Part of a small language model's weights.
Architecture: LayerNorm before each block, no biases in attention or MLP, untied embeddings.
Training: a variant of Adam for these matrices, 470M tokens, 9906 steps.
MLP neurons of a small language model. Each row is named by its layer, matrix (down: output weights) and neuron, and shows model dimensions 48-143. Each number is 128 + 32 x the weight over its row's rms, rounded and kept within 0 to 255.
After each neuron's rows, "fires before" lists the tokens most often just after its 100 highest values on Wikipedia text that the model never trained on. A number after a token or word is its count.

L8.down835 [121 166 173 117 175 136  97 170 131 182 109 155 156  93 170 124 139 141 111  95 142 212 111 167 120 154  90  62 119 132 136 121 149 119 116 115 112  77 131  83 128  99 155 103 182 111 156 166 150 127  98 136 106 163 166 157 189 142 128 142 154 117 165  88  87 128  95 142 178 182 106  60 154  96  88 125 112 122 172 100 135 141 128 146  75 120  77 155 173 127 146 105 143  98 107 110]
fires before: " a" 35, "\n" 31, " the" 4, " an" 4

L5.down423 [106 181 168 143 150 115 182 122  86 156 125 152 113 118  94  85 166  85 144 143  92  77 118 119 170 130 123  77  99 180 132 167  99 106 127 134 121 156 126 135 147 125 135 126 147 101 176 139  74 110 130 142 149 102  91 110 139 157 104 127 126 112 137 154 107  75 145 127 142  85 138  53 175  45  64 102 114 107 107 181 179 119 170 134 127 124  75 114 138  78 148 130 117 174  71 194]
fires before: " |" 39, " " 11, "8" 7, "7" 7, "6" 6, ";" 6

L5.down502 [111  87 110 122  54 124 105 139  96 119 105 124 161 155 116 116 120 110 168 116  92 114 172 122 144 143 132 165  88 118 121  39 104 162 105 184 148  68 119 148 118 127  91 204  78 118  78 170 188 163 134 121 131 104 120 161 173 127 179  38 147 138 126  89 126 109 168 144 116 130 158 107 142 153 153  95 165 124 111 124 117 115 158 106 118  79 156 109 129 177 117 114 176  93 143 105]
fires before: "\n" 43, " |" 11, ";" 7, " ?" 6, " —;" 6, " " 6

L8.down1101 [106 125 107 175 116  76 136  87 174 155 220 103 109 133  77 120 134 118 138 153  85 131 196  83 142 144 120 109 125 117 125 140 111 160 182 179 160 118 170 121 147 160 164 128 129 118 131 130  81 171 134  81 107 146 133  53 164 116 158 135 108 100 110 131 135 109 151 113 140 181 119 110  93 167 124  96 165  92 137 127 147 141 125  99  60 118 139 143 163 133 116 100 166 120 131 158]
fires before: "0" 33, " |" 15, "1" 14, "2" 12, "4" 4

L5.down929 [141 128 156 211 117 103 157 134 118 132 192 154 131 120 151 119 107 167 132 101 134 157 119 120 136 124 121  81 144 166 110 180  86 108 139 131 153 121 141 130 167  92 108 166 169  92 124  88  57  84 206 147 162 145 156  99 170 196  84 125 129  86 134 131 136  74 130 134 160 138 160 104 135 148 174 175 176 165 119 136 153 107  58 147 108 150  53 145 166 127  91  93  99  94  80 105]
fires before: "1" 22, "2" 16, "9" 13, "0" 10, "8" 7, "7" 6

L5.down1405 [129 119 196  86 106 120 120 119  79 116 104 152 141 150  95 140 134  98 102 102  36 129  94 144 144 138 184 163 155 147 112 107 118 124  89 124 129 135 142 108 202 142 135 129 124 112 123  99 131 125 166 134 121 149  68  96 114 124 104 126 145 151 161 137 144  63 101 118  77 118  93  87  96 110 109 215 142 127 141  90  92 105 114 144 130 123 121 179 122  73 187  90  79  66 123 188]
fires before: "-" 56, "\n" 19, " " 13

L5.down1540 [111 122 131 137  81  97 113 142  89  67 108 129 117 114 151 104 124  75 100 141 138 127 128 147 159  96 171 199 104 176 134 139 147 125 125 167 147 162 168  89 214 107 122  85 152 178 140 130 141  77  96 122 107 124 165 125 165 189 102 170 147 132 194 139 171  77 139 156 120 114 145 178  88  88 134  59 144 121 123 107  73  88 139 105 107 167  89 139 138  92 159 122 182  60 109 158]
fires before: "-" 62, "\n" 21, "=" 9

L5.down881 [169  86  63 118 122 125 162 148 170 168 216 126 130 156  89 201  58  98 186 172 114 147 167 140 121 136 101  90  95 158 158 189 106 121 128 155 132 200 133 171  75 114 100 163 118 102 115 111 117 142 129 202 144 117  96 110 139 156 163 138 107 117  93 137  91 174 120 132 158  76 140 113 111 134 128 163 144 163 145  83 186 137 172  66 103  93 154 147 133 153 108 131 115 149 170  77]
fires before: "0" 43, "1" 21, "2" 16, "," 8, "8" 4, "9" 4

L8.down54 [150  69 178 134 136 137 153 112 139  97 198 119  85 147  82 121 109  87 113 131 175  90 107 159 108 102  67 165 188 113  78 189 154 101 168 114  91 148 132 124 120 146 155 140 131 179  87 195 105  92 144  98 127  98 135 141 139 121 106 109 111 145 108 108 163 136  95 128 124 109 148  76  91 101 136  80 148 127 125 130 113  82 178 165  74 163 136 110 134 164 111 128 104 136 106 148]
fires before: " by" 30, " in" 9, " |" 7, " to" 6, " on" 5, " into" 4

L8.down250 [124  99  81 110 150 112 105 167 158 110 141 170 145 100 109  83  99 200 119 119 204  82 168 150 154 176 126 166 206 122  91 120  96 115 142 124 176 111 124 169 132 108 140 119 136  95 115 140 123 171  81 157 104 147 138 154 151 141 146  84  83  63 125 162 133  63 142 181 170 137 177 129 108 139  84 126 144 170 141 170 198  64 145 155 136 115 152 124 103 148 133 132 158 138 146 172]
fires before: "0" 23, "3" 19, "5" 13, "4" 11, "2" 8, "1" 6

L5.down176 [135  92 184 168  95 169  69 133 117 126 158 123 152 145 118 151 103 139 157 125 146 152 125 176 131 138  58  73 110 132 138  95 177  96 118 163 180  67 138  86 130 122 126 112 134 114  80 105 111 109  50  80 115 111 142  92 131 188 116 131  83 140 151 153 120  98  88 173 100 135 147  53 158 160 119 180 148 134 147 105 142 114 125  97 152 139  70 152 151 102 153 134 111 176 153 101]
fires before: " " 55, "\n" 9

L8.down1310 [135  96 123 188  50 113 124 122 145  74 141 125 149 189 169 143 129 133  99 148 177 151 134 155 153 169 100  95  50 155  82 109 150 125 101 115  97  69 108 105 108 121 136 107 153 136 118 161  89  93 137 129 119 120 137  76  82 152 123 129  88 133  99 110 147 144  97 193 172 182 142 124 125 109 121 165  89 166 158  86 128 112 148 105 170 134 114 166 133 253  65 131 161 196 116 120]
fires before: "\n" 52, " |" 35

L8.down355 [224 125 124 163 124 115  86 138  96 143  82 177 125 100 174 120 162 107 165 107 179 128 106 139 112 108 187  90 107 100 173  77 149 145  90  87  99 152 122 141  88 130 134 109 104 106  94 101 111 121 150 146  50 131 138 174 106 109 135  69 124 120 130  98 140 129  88 192  48 155  98 121 218 150 155 117 130 185 158 127  81  83 110 131 157 210 152 135  95 155 140  28 137 117  89 160]
fires before: " " 58, " the" 9, "8" 4

L5.down800 [196  86 177  99 133  99 174 102 132 128 111 133 141 128 116 167 122  80 129  95  82 129 150 175 108  33 140 164 146 116 166 142 112 147 202 127 118 142 108 105  99 135 108  83  79 181 147  70 247 130 121 164 173 123 151 128  67 105 148 145 128 115 189 111  87 117 115 157 101  82  94 141 127 109 124 137 131 151  87 130 126 111 110  97 179  89 157 182 120  83 124 126 153  78 159 133]
fires before: "==" 34, "In" 7, "He" 5, "The" 5, "===" 4, "M" 4

L8.down1726 [ 92 115 141 132 141 119 155 146  98 179 168  87 139  89  90 126 156 107 140 125 128 183 101  75  94 153 150  10  90 101 123 150 173 169 124 170 149 162 151  84 131 117 136 124 121 111 105 109  94 138 135 123  92 123 113 101 131  80 103 189 144  79 183 151 166 138 134 112  95 115 162 141 162  92 131 117  67 119  68 140 155 126 144 160 113  80 114 129 128  32 137 134 110 127  81 184]
fires before: "2" 15, "7" 13, "0" 13, "3" 11, "6" 11, "9" 11

L5.down363 [182  98  79  98 156 109  90 128 159 116 166 174 110 135 139 137 147  92  90 180 173  98 149 110 144 174 111 154 117 121 117 170 131 142 165 120 120 171 154 127 188 184 162  55 143  62 122 134 109 109 111 161 156  93 151  99  73 157 126 110 139 101 143 130 192 127  47 168 119 130 110 104 173 131 132 134 123  93 107 127 154 131 147  84 147  98 159 122 134 145  96 136 199 149 121 170]
fires before: "\n" 25, " |" 22, " %" 10, " " 6, " Result" 4

L8.down710 [171 138 116  86 139  52  68 123 129 154 158 138 156  87 188  73  83 124 127 177 132 147 183 137  96 141  96 185 177 132 170 117  77 192 138 177 159 166 121 137 171 139  76  60 128 185 126 123 122  85  97 136 179  92 134  96  89  80 160 107 134 132 165 117 103  82 179 139 187 111 126  89 156  88 122 123 151 131  70 112 142  91 140 130 162  94 105 132  99 150 133 122 129  92 197 139]
fires before: " |" 85

L5.down224 [126 116  69  98 123 140 103 143  84 195 119 124 117 126 122 140  80  66  84 160  48 152 168 132 153 134 104 199 112 138 146 172 153 138  67 168 141  65 128 149 124 110  80 152  79 146 108 129 164 181 116  92 173 120 112 152 194  79 164 109 143 105 132 116 138 138 186 153 115 156 128 159 111 142 128 159 128 156  83  48 141 208 148 124 143 107 157 139  91 129 145 163 146  84 147  99]
fires before: " " 48, " |" 16, "\n" 10, "0" 7, " —;" 6

L5.down482 [ 69  99 131 156 111 133 120 152  98 121 141 137 134 134  87  90 140 126 179 143  87 107 119 134 140  86  91 130 131 118 133  62 127 166 139 100 116 140 130 155  95 151  94 174 109 133 130 103 141 105 111 118 100 114 114 197 135 158 155 147 133 116  92 139 115  78 143 162  95 103 175 137 145 125 113 113 133 119  89 151  78  51 184 105 167  74 189 151 116 141 114 133 154 152 174  92]
fires before: "\n" 55, " " 15

L5.down1126 [ 53 103 136 139  80 168 101 115 111 103 101 112 119 128 123  87  86 107 103 105 158 133 149 140 112 134 139 167 112 122  87 134 115 127  89 194 151 176 150 171 203 116  96 137 136 108 145 118 108  93 173  97 123 154 149 183 115 100 156 105 126 127 144 117 108 179 124 115 156  88 177 102  92  37 120 197 165 133 138  82 157 135 119 122 190 109  49 102 107 159 135 139 165 109 167 127]
fires before: " for" 16, " of" 11, " to" 10, " as" 9, " by" 6, " in" 5

L5.down1480 [140 143 161 162 138 175 130 102 115  99 125 159 127  88 106 151 148 153 189 123 145 103 158 178 161  82 140  87  78 114 139 107 124 137 110 138 142 156 167 141 169  94 137 137  99  94 166 147 100 104 115 160 130 139  76 141 108  92  71 120  95 149 141 138 122 153 123 113 141  93  97 151 173 111 137 157 108 181 116 149  98 102 159 138 130 233 129 152 114  76  82  90 142 131 138 135]
fires before: " " 52, "2" 12, "1" 10, " the" 4, "6" 4

L8.down297 [149  65 150  53 115 130 130 160 126 127 130 165  97 147 158  74 114 148 134 138 171 137 126 148  79  85 121 167  93  92 121 113  83  97 175 102 143 153  63 147 155 136 163 113 109 140 109 124 136 142 152 114 148 150 110  85  66 166 147 120 147  93 179  81 111  68 179  92 177 155 104  91 105 138 124 152 139  92 123 147 157  89 121 130 163 141 139 104 162  67 171 116 110 125 137 144]
fires before: ")" 50, " =" 5, "–" 4, "0" 4, "6" 4

L8.down1665 [132 106 120 135 134 145  96 138 172  98 132 194  94  98  27 112  90 108 124 175  89 136 133 153 108 113 133  85 112 159 183  65 147 177 134  92 133 155 122 120 162 103 110 131 143  98 177 111 114 136  95 109 105  74 114 150 160 120 137  71 142 157 107 137 128 101 133 158 135 170 170  65 149 168  92 108 172 160 165 140 164  97 193 105 120 146 119  77 116 255 102 100 186 180 141 124]
fires before: " " 61, "\n" 22, " Episode" 7

L8.down863 [131 117  83 108  95  82 116 135 154 181 135 120 132 105 125 127 130 150 102 141  92 129 140 172  99 145 118 107 151 103 158 151 130 145 166 147 121  93 123 130 118 109 204 100 135 171 111 109  99 145 110 139 132 120 113 160 132  48 138  79 118 186  73 163 133 145 155  27 166 114 149 113  97 129 164 125 102 168 129 142  98 114 115 144 115 207 112 168 116 142 125 135 126  98 142 151]
fires before: " |" 38, ";" 10, " L" 5, " D" 4

L8.down1121 [141 125  74  87  81 130 119  90 157 123 132 128 124 104 184 132  86  48 154 112  72 187 187 167 112 116 135  99 111 130 179 121 226 133 153 162 130 131 114 132 219 154 151  92 103 103 140 134 179 136  38 134 117 157 139 164 108 152 159  98 124 143 121  67 108 130 188 157 164 142 150  72 123 194 133 205 131 132 124 139 135 136 118  69 124 167 127 147 153 109 122 144  86 145 180 115]
fires before: "0" 63, "1" 15, "4" 5, "3" 4, "2" 4

L8.down764 [ 85  73 163 182  98 112 144 137  99  80 142 108 115 119 144  85  89 186 127  90 151  90 120 134 164 106 140  81 144 169 180 146 130 128 137 197 137  93 133 134 124  86 135  61 109 132  99 136 146 106 149 155 173 156 148 144 133 130 124 125  94 133 158 178  71 119 129 116 127 112 167 165 176 154 155  68 148 102 114  56  90  86 105 104 126  87  60  89 140 155  65 141 110 133 106 188]
fires before: ":" 59

L5.down1571 [ 90 109 103 119  96 117 132 129 125 112 134 153 112  75 115  87 155 154 124 102  53  69 164  81 125 161 153 139 156 163 121  95 157 145  78 174  91 147 125 136 143 129  77  71 144 133 160 129 110 139 157 122 109 143 181  75 126 108 117 140 164  76 123 154 128 121 141 120  91  89 134 111 132 140  85 156 168 151 103 102 137  54 127 118 118 123 111 110 129 126 153 156 154 109 138 132]
fires before: " /" 13, "2" 12, "3" 11, "W" 11, "5" 10, "1" 10

L2.down1055 [189 119 135 132 151 129 143  96 127 158 160 152 116 143 137  90  80 139 173 129  99 178 136  77 105 149 117  98 105 100 117 145 181  98 147 159 120 156 122 126 168 106 122 149 136  86 109  64 100 135 177 138 107 124 118 144 125 126  74 131  92 100 138 145  78 145  91 132 127 142 109 134 208 144 122 154 184 175 187  62 146 134  99 100 155 121 182 136 133 148 152 109 161 108 114 169]
fires before: " |" 59, "\n" 14, "==" 4

L8.down1230 [171 106 138 122 115 130 172 160 135 134  81  98 129 117 181 180  97  95 131 109 154 144 161 162  94  88 152 105 139  97 178 137 160 141  90 151 138 122 104 147 104 122 128  85  99 196 106 137 116 128 163  95 135 171 111 154  65 123 102 103 135  97 118 121  97 121 127 100  90 207 138 110 118 124 102 220 107 113  87 165 154 129 129 107 100 124 144 141  88 194 110 137 138 186 129 116]
fires before: "0" 79, "1" 6, " " 5, "2" 5

L5.down1181 [118  95 110 194 111 153 153 106  99  75  94 144 144 149  89  74 169  69 136 131 105 138 112 141 165 120  86  91 136  99  99 142 112  66 164  72 170 111  95 142 118 121 131 147 137 126 185 168  82  73  54 126 107 137 174 164 156 195 107 164 143  79 168 127 131 143 165 172  71 160 136 133 125  96 113 137 160  77 148 139 112  25 120 113 128 101 112 173 147 121 131 114 172 118 141 143]
fires before: " |" 42, " " 28, "7" 5, "8" 5, "6" 5, "5" 5

L8.down1578 [142 147  85 152 150 172 157 141 158  94 118 166 106  54 122  86 164 112 118 103 164 126  66 164 116 131 179 162  97 107 165 100 131 172 140 188 120  95 125 107 138  89 135 153 105  79 182 164 114 161  96 114 163 194 108 122 132  78 145 163 143 130 140  69 100 151 125 131 114 111 161 104 108 200 110 129 156 135 128 206 133 124 122 105 208 125 139 124 111  81 106 166 109 177 108 112]
fires before: "2" 35, "1" 20, "3" 11, "." 9, "8" 5

L8.down737 [146 165 120 150 162  66 123 151 214 150 140 150 132 144 167 122  97 166  90 147 132  99 102 161 141 150 103 163 108 132 113 145 118 139 172 119 144 102  87  76 113 107 122  56  83 116 147 108  91 168 125 143 139 118 135 136  82  91 150 166 120  95 145 110  93  77  56 103 145 120  95 180 167 138 115 203 188  96 142 147 129 102 130 167  61 147 159 110  98 113 142  85  73 193 149 132]
fires before: "\n" 38, " |" 31

L5.down1682 [145  75 133 196 131 122 172 131  79 100 115 162 137 106 179  93 122 132 162 165  78 138 140 183 194 173 129 125 129 162  95 138 129 110 118 102 156 133 123 113 180 148 180 114 212 115 129 146  54 129 129 110 117 125 165 152 155 136 120 154 130  91 174 115 101 133 141 124  88  71 169 139 145  48  89 130 150 147 119 174 169 117 128 145 133 172  87 132  98  65 174 109 111 138 104 174]
fires before: " |" 40, " " 24, ";" 9

L8.down1041 [119 208 116 146  52 136 129 111  71 146  58  82 135 106 129 161 128 161 144 162 112 108  88 166 157 104  99 138 133  66  86  65 121 118 114 137 157 110 163 153 117 187 132 174  56 129 117 161  69  90 162 204 129 142 130 100 142 162 100 158 159 107 106 142 115 149  71 162 146 121  99 122 145  61 140 152 138  74 128 162 157 171 149 170 118  99 141 154  42  61 124 141 156 150 151  74]
fires before: "\n" 37, "'" 10, "pen" 6, "1" 6, " " 6

L8.down1420 [160  77  93  89  95 165 182  82 129 148 133 122  97 139 126 168 134 166 173 176 100 116 112 147  65 151 102 150  91  95  75 131 111 112  64 116  99 163 172  87 132 155 131 107 119 149 131 180 124 128  80 130 150 127 136  81  97 103 129 172 145 123 170 142 112 149 152 130 161 121 116 143 164 136 139 147 154 132 112 118 158 154 135 124 106  51 162 147 127 139  61 164  95 162 155 160]
fires before: "\n" 39, " (" 13, " /" 7, "0" 6, ":" 5

L8.down1517 [ 90 172 167 218 200 151  80 123 160 165  99 140 128  96 193 110 171 183 125 113 136 187 110 148 138 166 113 164 104 103  67 150 122 103 133  41 151 133  92  99 142 132 138 103 140 103  73 117 123 108  77 162 117  88 111 127 106 108 152 113  96 120 164 173 122 133 100 168 145 139 113 150 104 119 156 128 156 108 149 127 155 187 110 136 123 117 147 156 152 156  92 100 130 117 152 114]
fires before: " " 61, "\n" 10

L5.down1295 [125 126 117 157 118 171  86 139 153 103 122 125  81 134 159 114 122 106 131 110 131 107 123 124 124 102 181 139 127  69 162 105 192  50 139 177 125 111  75  72 106 129 116 136  80 181 136 122 124 137 145 124 175 122 112 123  93  99 125 163 148 124 155 136 108 157 130 154  79 171 146 105 107 100 172 184 212  97 105  77 164 199 109 149 177 106 112 143 146 171 183 160 119  93 136  69]
fires before: " " 47, "\n" 13, "1" 7, " \"" 4, "5" 4, "0" 4

L8.down28 [104 166 158 126  67 117 154 145 136  99 137 136  80 163 165 117 114 113  99 128 103  30 131 154 217 143  66 194 130 209 114 123  88 137  94 151 109 124 102 124 150  90 122 120 130  82 125  84 155  91 106 169 134  98 126 152  82  95  76  86  57 133  95 128 124 154 118 128 184  87 107 104 149 112 168 158 148 151 129 115  77 139  74 136  98 161 128 166  97 162 140 108 107 148 147 108]
fires before: "," 29, " " 8, " May" 6, " December" 6, " October" 5, " February" 5

L8.down1029 [176 100 162 134 184 127 179 100 125 146 137 126 169 137  89 137 137 138  83 153  79 153 118  69 118 130  95 170 132  97  97 128 179 135 146 103 134 144 173  88 155 163 144 136 167 119 147 146  96 177 146 164 151 162 147  82 124 147 156 192 123 151 182 127 112  63 123 134 185 157 101  85 136 155 121 142 148 148 167 144 152 127 119 122 119 117 163 106 164 138  96 115 128 110  93  89]
fires before: "\n" 39, " \"" 15

L5.down357 [150 136 120 155 122 147 144  84  85  75 159 152 124 110  82  86 170 147 174  76  73 116  71  72 174 135 117 162 120 131 173 124 157 142 166 155 120 170  92 136 162 121 138 155 124 163 159 129 110 138 151  64  81 155 138  15 159  82 142  99 136 129 163 175 152  93 125  86 128 121 189 152 110 102 105  54 132 150 129  78 123 109 129  44  84 108  86  75 114 132 147  69 128 116 132 166]
fires before: " |" 23, ":" 15, " film" 9, " " 8, "0" 6, "BL" 4

L5.down281 [184  32 135 135 109 191 107  79 106 108  96 145 118  78 181 117 125 124 119 146 114 137 175 167 129 106 148 147 164 116 131 123 151 145 114 123 105  83 123 103 121 140 169  74  40 114 148 102 150  94 108 171 182 117 115 146 138  96 137 159 136 108 157 181 131  97 118 162 154 149 127 147 147  75 140 107 142  93 117 122 137 124 120 117 147 121 175  94 114 114 184 130 131 124 174 129]
fires before: "==" 23, "===" 23, "=" 12, "|" 9

L8.down514 [168 125 172 132 136  99 153 182  86 116 132  92  98  34 156 142 135 143 152 198 149  74 127 123 161 180 188 109 105 154 104 100 179 117 150 133 196 124 125 139 131 130  97 111 111  86 162 122 111  94  77 122 119 145 127 166 167 181 124 120 160  94 149 161 154 128 131 155 107 109  68 115  89 106 126 151 120 127 117 142 102 201 135  89 163 198 152 191 137 137 134  91 141 147 159 149]
fires before: " |" 44, "1" 15, "." 7, " " 7

L8.down952 [109  95  92 160  93 157 132 154 152 113 158 201 166 119 164 125  88 127 143 167 161 195 137 145  88 225 133 116 110 115 111  71 103 169 100 145  84  74 188 137 130 125 129 142  83 110  98 103  78 120 147 123 166 142 173 115 163 167 109 125 142  93  78 155  79 119  84 147 106 110 136 149  76 112 143  76 133 189 168 170 119 120 142 121 104 143 157 160 139  76 106 159 104 140 152 128]
fires before: "1" 26, "2" 21, "London" 9, "with" 5

L5.down1353 [112 124 152  74 160 150 159 125  77 121 103 134 141 145 180 133 110 121  93 140 118  98 107  81 135 133 150 114 111  69 177 110 104 118  93 116  95 140  85 124 130 113 119  92 128 108 129 131 205 142 185 126 167 140 138 110 125 136  95 135 104 121 153 161 135 109  92 170 190  88  95 133 151 110 118 151 128 139 163 147 170 121 113 151 163 122 195 115 135  96 126 145  85 127 112 126]
fires before: "===" 19, "==" 15, "-" 6, "=" 6, "\"" 5, "The" 5

L8.down216 [143 130 154 131  93 149 160 126 158 149 137 161 147 172 149 124 130 132 162 114 171 141 102 138 108  78 137  89 134 152 127 187 150 135 118  73 137 149 100 147 111  81 137  99 125  97 134 115  59 147  93 123 148  73 178  95 110 160  88  99 132 156 159 123 113 140 136 131 181 115  77 103 113 107 153 159 126 117 110  83 135 157 141 164 131 143  92 163 137 148  91 180 102 118 145 135]
fires before: "." 26, " " 26, "1" 4

L5.down994 [114  93 105 133 114 171 129 166 130  47 136  74 125 159 175  84 189 129  65 162 164 124  99 102 165 117 130 134 134  90  84 115 109 122 140  78 181 213 129 135  99 164 131 208 115  95 151 110 101 136 122 104 110  95 119  90  93 228 136 173 137  83 165 136 160  89 153 123 139 137 134 146 132 112 138 126 155  86 138 163 147  96 108 109 156 136  97 101 138 101  92 134 126 155 151 134]
fires before: "0" 33, ":" 18, "2" 15, " (" 7, "6" 4

L8.down947 [137  69 132 199 177 111 140 103 150 205 144 150 135 152 133 123  87 111  87 127  69 143 135 102 136 139 111  90 118 136  43 147 168 176 109 133 129 110  94  81  56 132 177 124 170 104 120 129  86 148 146 107 184 135 149 186 143 165 142 115 140 150  53  86 167 116 113 126 144 168  75 162 180 119  86 140  93 164 160 188 164  75  95  95 125  78 107 181 139 157 150 113 110 167 111 120]
fires before: "0" 13, " \"" 12, "5" 9, "3" 9, "4" 8, "2" 7

L8.down1146 [140 133 169 175  74 113 116 100 136 143 134 122 163 155  48 118 113 126 170 116 124 165 148 178  95  90 125 179 185 160 149 144  99 133 151 116 157 130 147  85 181 117 167  99 115 175 150 120 117 122 116 116 136  67 130 146  60 156 121 159 165 116 191 143 184  97 155 167 190 139 139  80 130 124 143 121  76 111 151 134 170 133 172 100 164 186 122 100 164  65 147 120 122 130 128 167]
fires before: "," 24, "." 15, " and" 11, "'" 6, " in" 5

L8.down1691 [107 124  68 168 124 113 163 142 128  86 145 121 154  97 114  62 134 177 125 146 104  71 126 139 137 255 182  64 121 161  97 105 130 128 131 181 123  91 141 127 105  94 116 100 107  83 109 151 100 160 143 137 155 147 134  98 114 158 157 111 152 105  91 141 118 156 121 169 112 123 143 133 111 143 161 138  78 103  86 147 161  90 157 121 149 103 134 110 148  77  93 131 132 143 163 164]
fires before: "1" 19, "2" 11, "3" 7, "year" 6, "5" 6, "s" 4

L8.down1548 [122 110 108  96 123 100 112 114 128 110 142  87  89 126 143  68 130 211  52 105 116 125 180 108 127 115 100 137 132 144 139 102 125 107 147 147 152 145 190 138  77 135 138  51 127 167 118 105 155 136 101 141 134 113 134 127 118  50 171 106 154  87 133 137  92 160 144 120 155 203  35  91 142  97 123 129 160 127 130 136  99 154 142 153 139  86 104 120 149 166 162 132 174 134 144 127]
fires before: "." 26, " |" 25, " (" 9, "–" 4, "-" 4

L8.down1278 [105 123 117  80 137  72 130 116 142 178 102 143 160  96 162 169  74 175 195 132 133 122  73 134 151 181 153 113 127 115 172 157 122 108 134 199 131 106 135 101  89 102 130 141  92  68 154 146 112 138 107 134 111 132  83 134 132 155 134 139 152 123 179 132 151 151 187 160 125  97  99 153  93 126 178 130 140 186 167 165 118 178  75 146 132 117 183 181  85 255 113 146 151 142 159 119]
fires before: " " 70, "\n" 26

L8.down1733 [139 120 154 101 117 131 129 136 167 136 140 111  91  76 157 166 124 106 154 158 109 114 175 124 158 118 107 118 144 146 134 143 112 155 146 144  75 141 115  86 127 119 130 118 118 146  86  95 116 147 124 157 106 129  78  66 139 127 136  88 145 194  91 153  98 117 104 139 167 199 158  74 125 153 132  95 164 104 143 136 153  79 145 161  59 136 126 119 113 211 132 124 103 173 142 152]
fires before: " " 77, "\n" 4

L8.down1453 [157  92 126 116  86  68  76 180 153 161  98 165 132 138 185  50 119 139 128 195 124 164 170 144 127 142 129 164 124 133 136  87 126 231 115 159 130 138 149 119 156 113  82  77  82 195 120 141 148  88 104 128 153  91 139 141  74 116 107  61 216 104 175 126  80 121 160  98 157 130 134 109 170  91 111  86 142  70  53 153 145 127 192 141 112 150 115  94  91 125 156 149 120 133 110 128]
fires before: " |" 76

L8.down1306 [ 94 120 111 112 133  99 138 139 114 157  94  92 146 114 105 101 158 203 140 181 134  39 115  96 130 165 158 103 162  93 107  89 133  70 159 135 201  98 130 153  95 138 144  84 180  85 141 163  79 118 143 175 123 163 123 107 107 191  50 126 138 145 127 160 168 156 144 133 179 118  78 146 130 131 138 108 140 122 133 138 113 152 104 117 144 145 119 146 154 145 160 146 128 115 126 103]
fires before: " |" 68, "1" 13, "3" 4

L5.down957 [151 107 151 115 181  46  26 195 179 126 144 160 128 171 127  79 159 164 142 157 171  81 147 152 110 146 193 151 145 107 168 124 148 103 142 128 138 181 137 130 109 106 124 115 136  88 113 103  77 105 115 124 145 123 166 134 138 163  85 114 124 119 105  99 135 118  69 108 108 146 155 143 158 170 157 152 139 146  78 101 122  88 161  87 155 114 133 103 113 111 124 139 179 117 147  99]
fires before: " |" 38, " Votes" 11, "\n" 9, " Score" 4

L5.down1624 [ 89 165 181 162 120 153 169 110 171  86 150 140 136  96 132 126  77 137 162 172 157  71 139 152 121 177 127 138  86  93 146 198  98 115 117 145 148  70 123 117 141 133 151 169 140 116 105  57  93 113 117 162 103 160 185  80 124 168 149  75 147  99 198 133 161 190 143 118 129 122 133 145  94 134 144 140 188 157 185  72 108 170  78 146 134  97 138  80 119 110 101 105 126 130 169 114]
fires before: " |" 21, "9" 19, "8" 15, "7" 10, "0" 9, "1" 5

L8.down157 [113 137 108  92 166 121  96 114 158 201 116 153 128 157  94 105 108  64 178 151 145 149 147 158 163  59  72 153 122 151  71 151 110 115 138 158 123 157  90 162 174 112 145  96 175 128  93 104 115  99  86 100  84 122 162 158 128 107  92 111 142  98 147  93 192  96 120 131 146  93 124  31  41  90 119 130 138 147 106 121 170 128 128 124 154 136 160 165 167 218 158 111  78 136 123 119]
fires before: " " 31, " to" 15, " on" 7

L5.down1411 [111 128 166 149 123 159 137 140 163 115 113 109 120 177 143 110 183  66 122 181 169  85 128 180  83 148 176 130 127 171 141  80 184 132 127 157  91  93 132 188 198  85 142  85 157 131 163 103 130 141 154 148 111 113 146 119 134 155 158 118 158 126 133  87 147 105 119 123 102 134  75 107 205 100 138 186 146 117  96 102 145 131 106  74 130 144  78 111 153  93  28 121 111 103 148 157]
fires before: " " 43, "1" 22, "2" 17, "3" 4

L5.down1572 [139 133 178 139 139 209 157 160 120 163  97 132 121 119 100 184  78 161 139 145 107 149 144  74  95 200 106 135  87 134  87 107 126 159 175 150  94  80  90 154 137  79 177 155 135 123  94 112  97 167 153 125 107 121 134  74 191 117 154  90  86 116 190 145 153 130 100 118 122 136 110 161  71 148 166 148  91 180 163 110  83 167 154  93  90 121 113  88 134 135 122 146 123 136  98 123]
fires before: "2" 44, "1" 30, "9" 6, "6" 5, " " 4